config.yaml
hidden_act: "geglu"
norm_place: "peri"
extras: ["capped logits"]
init: "orth"
beta1: 0.95
schedule: "wsd"
decay_shape: "linear"
train_tokens: 328500000
dataset: "wikipedia_en"
MLP neurons of a small language model. Each row is named by its layer, matrix (down: output weights) and neuron, and shows model dimensions 0-127. Each number is 500 + 25 x the weight over its row's rms, rounded and kept within 0 to 999. Numbers have three digits each. A neuron's up and down rows have the sign that makes its largest values positive.
A block is one neuron, or neurons of one layer that tend to fire together. After each block is what it responds to, as a language model described it from the Wikipedia text at the highest values.

L7.down263:504500487483503503481500527484494519499497516542517517475496467532519498475512504471514486520485509507491486478470516518492505518428538539490500531538515495522514458525512472478521508486506515483494461498540510458516511482465506527491476531470479536445495499504481491512485513538505490512517548481503509502456485508525456532468528487480461480504512445521507490498429478520519488518520
L7.down591:466543504469493508494466491518472487504496523529486489537520454507478509494517437470492494513492534515492493479519526547470464486466512509522495487510509510526533517480557508505498525502490513521491443517477498453505520512474501568493504514482490525531500472521519471531507507544535506470532468515496515461451535432519493525473478496503476488477491533488490491510487493493505483506476
Description: Plural -s suffix

L12.down20:518502507499545502509479534510459480507488509490483508494483505542550495481483476509504498547512482534523511463533511509513547499468467474454516507441526523498488506468490470513532509467516481535502509485452494527505462520482479528483452481547534493516539486447502488509495488507473516489502516508436501522486532493509529470506474482476461474488459509499465505538491498500510497500457
L12.down275:523559489492525477485494508441540554514479477473506502474562479539503513490499499487475549488518525472478483484492520495505491485498506509546498507508482525485493508489503517503488504488528569501484552537502532469459533528480504476528507494507464457464534481474491507499525459509508514498555557531492526461513514486521488486495553527513509487489502515507498501489505547500480491523492
L12.down320:498502484537544470513444422518519485510488496509531451483490549522532504519520470503516488495510508544517474453464510530517518541477520505498496522491520480500483515526488489498498494518515517496481459483499518543523454488492537440488485516505477512506511484522494539522508475478459494487459454519525487508483521482515539527520471500520490521463544548513457471490490548504526481526554
L12.down323:568473471490468504504444468476462480504488515521490480517484477524553494501484510526479501464453512482475466520481494519494498467476474456492477556474504505499507487437505485516474552514489513513477514511497460512547491484501520531493470492518464522541530525481466505493519473483527485489503526520474494482510531544482535501477460514502459520504465487520468518494482520412487459496542
L12.down444:502461520495527470500517519499498508516494498489464510480533527513479500498505509455495490493486483513461471489493489482515437522490514468472526511536460512522488504537507539526468449480499505536469477529461487527549491485493463544531482499516506507510516484525503489495492497481488539521505529525491513458508544557528500498528503531517535493497526497505404550507482515464459500522527
L12.down452:475504473491478465537518540475488506491504476511504515482520474527492538497495496481554494509501471482483518483516514519504504479472519491476517539480532495563492492522487512518549480510517511500520505537485534513539506522532550477488454455471522450526462477466465509446528482528530462493472501523482504497505479510545533557520490510543503480492448529519495503527512513492525531489499
L12.down579:516490498449521465460511543463474519519495488549476466487450504482493515492506497504493514533536485511452485470506502503477509546466513498516473512504495457494493462516498553504517496529560496476506494495502498541520520510496519500508561504512498557500490462527458505483488499519504512489470506467512516579526539511471439559486497498472503508517497471504519515537550498499475520503521
L12.down793:476524465457482516493541499481498470555467518555478473531454534510499517504541506554504505559512490498468523516541493471576500514479483481499495509510485474438534491506529491515495516431503486505519452493476472463503490520524506485488483524448528537486501490558488515517536496496508470462482521469482492498482503530448484487471505523489499484460477449508479543514532540510507502529524
Description: Plural noun suffixes

L7.down11:502464467490534492488515569460528478476490470507493470504465519527482491503500507500476547475544491484530492488518508508511484519491520497546469445488450494488524514485558502520516555494524518526512500538493512543487516517491516449481497489517482480496534513527415525497571499502471530477532494484480524455495521521499472488458488471502539484526510467488516500550526496506423501484499
L7.down125:494539494517480519509500554483501530481466462472467519497521506510484518510483473488467497480500503471524463459481530458502483534447505445477482470466503514488452451487492508475483499502555488489533492505493551509517549522441483479497454530505496530505517535515467469512519504474520496501481503525536471485471466478483497484486431553502516499525526493504512501485529476455519481524529
Description: Word-start "to" and dashes

L12.down353:491444514472503464512498481467505543467478505515503479537467530487512504452495487521530505508560503556511502515515479481475471517500525498479514496428497517493505513481470491491525479497503512490484503463488466522526520499529522457497506505541509465473512490505510478474509468527496529483484504536506516501509488506491497479539508504518495464537494514481498490434512461494502475467525
L12.down389:488502510539516546457517503496507514494501528527489530454520506512528478493539468530520534514504531522507484456517489518504512480486463537500464508472492485460517505524513448474494567553508514447554504504467529536477459510504501467485455506476517502549506520425519517466457506451483494504539512519490494497461531542527457472502540511505500492498474499539515482470513493503540480465456
L12.down495:476468480458503482537449495485487495510520463487494524525517526504457465468553495490545496461454432485448542542473579544485534467500504472489472508534504511507533506481515477469496537519503543554478526444520495511480451498514477508527516534480473495481539456515455491537527483501508523538491502535498474494504502525528517509494489542517528536497474514496517481501497510477516509543526
L12.down703:525507500522520469508473513510469551531494506486507495480494538521538509542492494546531516489509555515498538522500523473485493499493509490521507517535549520515502511496491481476492500432471512527513483459495526528487496508514514464566522430511503538505486488503522528504514499495483485506477542493521520438543535515497452486518498524547517491497466547514504519490519458526521492474456
L12.down756:479479475503483496485501502496527513448508523524467497494508484498530500479515483511515516486509511467502488503560514532517514538498561525538488484494539511498472509493483544529479574529498498510480502482492474518517495515513478496475490493477478486539528506503498509505482502541507485517488457480507491534485498530510498528555474519515547475486510505530475508515471516520555511473487
L12.down873:527516458512489514492447443525489509477534540464511534482490497483498554499520455480519497520503526528518475512486506459507491498491495496461462467538506484494510510496513465494526486429499520498474533466479514464520530515501508523513489500510495514442500462481511504518459495513507488527525494463470506487516488505520521460529476491469447521472467515508431470470528503550478468467483
L12.down920:520518524480524506511525509497504504475474453479518506512505467501499529485516520552502468512532542507466484588482502496510499468502463523511484495522483502501515531521510514520542506496520529522501546534473511469500491513488507541512474515484568468513493549534510473468531465562509479514486478543474543496506483518517524522523496484499470497533490495473481495494486499497489512501493
L12.down971:493501507489481532477522548465526501490504527538456497487473500473528523484498513507495504493500499504467461517489475526503494501493506472452474483544504489495519504496476513508520499499497534496484539470491466532544498500525457581534500506511487497544479486490496481519423533493487502517491539549513482548472479531525480491489536484564536473503512493495454535502478508542490519504511
Description: Counts, units, table headers

L5.down738:502538486474492479471498539466530499527499489471529492490508524538496488530464501485525483450509545500505534544484478494518493488513491504483502478476482523517495492536482499489473508480487485493517485556513527468503488515498490514541502476491522458541550508505510473488487489478507482489483554503529504490474478505479517545512517462526559485489505545489492508501519502483504472520522
L5.down742:501536444442540485462419476503481456477484491511481496545539484469482522503472487525523475536500478512509502496464493438478476452525560472509512503474493467567529455513469529443503535478534493520463520474466513476490472506489533523449524490495470488487490522475512492461515554481514513528483525510524498447514498508489507494525503443470521484531478529512502502502541478499485502552511
L5.down763:514477514514496529534541528576517446520523485486473491512473466510503498502483472496547442489447468495501543476488530482473492492479507502512475478526511496492513513515519482465479455487485503454507519553504512447525528474508497498461515537505461469508504519515507470461473553508562533505456526540468488518504528504492489505485460491484520514505495537488488449489551499493469484492492
L5.down970:507488500501507530488518474508483519483528463528532492505531511501466466510511515537558457488474543495468549504504552479521526494501539479514476473512477509508488513482489509510488515494516508528546513499526526513505494509490487472460478516505545487521553477478479487507508487512487504483518535537516496505497487520473489496497491508478482501502518529474464501514472466479499480511498
Description: Role predicates and paragraph ends

L5.down76:507472517519506528495505524493501508509505511454500492510500480483515494561488518480489508467513454499493534487489492454519499544514476481526504480522480548503491506516531482462503505503489528447521481512537486528474504538529522432519497522525478539525539503467493499508504526481476487504546465516522473514533497482495525494550462496502538494474545457495473504469505493497483540513478
L5.down199:469504511485527509436510523482529493550519516462463467532500506506518476478501521480475534494481509502491483503474495515517474507470492499499512524483510540524506490514505520484524497466516498492524485496504476519513451512490523436491513503488510530467534511524518529505540490458483499517491506479500547500570523528488495481534432486531495520434481490517498465500475504510483496488486
L5.down303:496472522487517503477533480527496512501518536471517516464498444496489554509474521525478508513504495493503501485495490438471517481468541494504503491541484464532492471549474493500481478529489480491473526465501502501505499494512516475518511473509493477490538527530490461542468486458449491512562536478512501486525491491500526510498481512457527500499475491537474528495490579508503490510538
L5.down875:485487512480518515489496538519494476526475499505526469524486467506468458487501516511484513495491491514454526508525496507475498492522486507473480506529514482520497545489511514508512516491508493495489456502516501478513496498521508408487462511494512505512523516506482525479515475480461511521514472525486500504540506522530519511506464499465505460478541476472486493500489516477494508523516
Description: Blank table cells

L12.down61:500476512471530534481480468490503539475508495509488456580476461461493457482502478500510513532530455472495462465465488471526514522477498490526497526489508481473482525473442495467487486507549505496501488557483498492526484462467521484498462539505501451517498502508500519499453506493479507510480542537526518507512536446505474496496465488519508540517517517483547505517505469480546499494502
L12.down201:495499508473533498540461499495514543485496529503496529479507522525503488488508501502508550496509519531459472512532517483485509535495472480479506505501522485502510453506488462511494439476556483525503498513500476529471548419523540486478511479500469509489535508529470504482532494462483529474507496471477507476466507490522513511475546538510488466505549534531466511488520474506498504480503
L12.down232:454514489488492502504533475484554496526478481502529485497466535474490506501516518515540492550502511459484480490529519507526494532445491500542523554467503443490521504480510481468490474472516473486496500507502515476489525516535521486488516529538436485500540527531497527465492497534492494490472507517524474512519503527480535516512498503515484506528504485517514498501497522515496487497478
L12.down321:508521539496466480537467501514463500495519485506492535483484498497503486513503493459510498459493520503427482510528532483524502501517515528507469503502493524470499540513482487521513495478521532515432518457516510431495487523459474519449508491525483446527488521506499499484509478491485516471508503489530517454512526489473499512454447488487491487486503507473491494489529471491515551462479
L12.down342:474514500444526493523472483443481508469479509503474475508530546507510516536527504520544515509529485478522500522535515513456476483465534504484497495511507506521505501503533509450526470472508539482492497516464486541465507508509471484464515491517498481527481544469514474491498483510483511545525511480463513448524502518501499512498518508493487502503514461511526525475474492505498467462508
L12.down363:526533509514507537521523512482540492494471532497519514489517503472503472502484507486554523485494481508484479459512532486521494486537474506459540481475482480514501458465475506486527503480498489491464496480536506515512483506464499476508526518503476461488504475493500487526488493463480484473505474516529508502521524466521473490510506462503497463519550495502456515536494511485449478521419
L12.down815:484472539492515466464518465517520479478522535518439517501429534492476510458515509482476453496505496543486495515465497469465477498517530495477522526473507507525492509513519496517491484498497464478509562489503472499492508466491547484513468502533502496493505497482481472506460463526505504491471515510513546499558453466543522442489468487466489473493525519514496516502482508514438505488529
L12.down923:566513505493509484491513502535511506503531465490514543494534458463511483482493525477522491443497448519451524460502475463503499493490505457530465521527527520461556477512530522464487507501472541503507497545512509483486497493506506473493465541551499513482544501524537491496519484511494488527466533527463496475531505520472509501458503486492499521499493519540506520502496526482518460521515
Description: Mid-word subword fragments

L7.down867:487516426513494478496484555494521490496513517476499478497517480510547510486516488492550536491479473510460495480503566498466549531455542476504513492522574483483500503494473556514479540490499452511503544525499543495511504509510481551502479493474510518485518517533487468514508504451490514507492489497476526545426477484514517490495510479512475479526446464492504525501496486539518479476496
L7.down878:526466516482526479496502501532520502535525519545476505504525512534516496499492502477512513453471492482428483464517512528482543484482506509497510516508534548512510498525430554503509511518467525559487489537505540521506491543512505539485462529502518495509483496498498456493497531479495506513519525542519514503431502507477520496502525505492465495475520530514476510489519532511508495488483
Description: Plural noun suffixes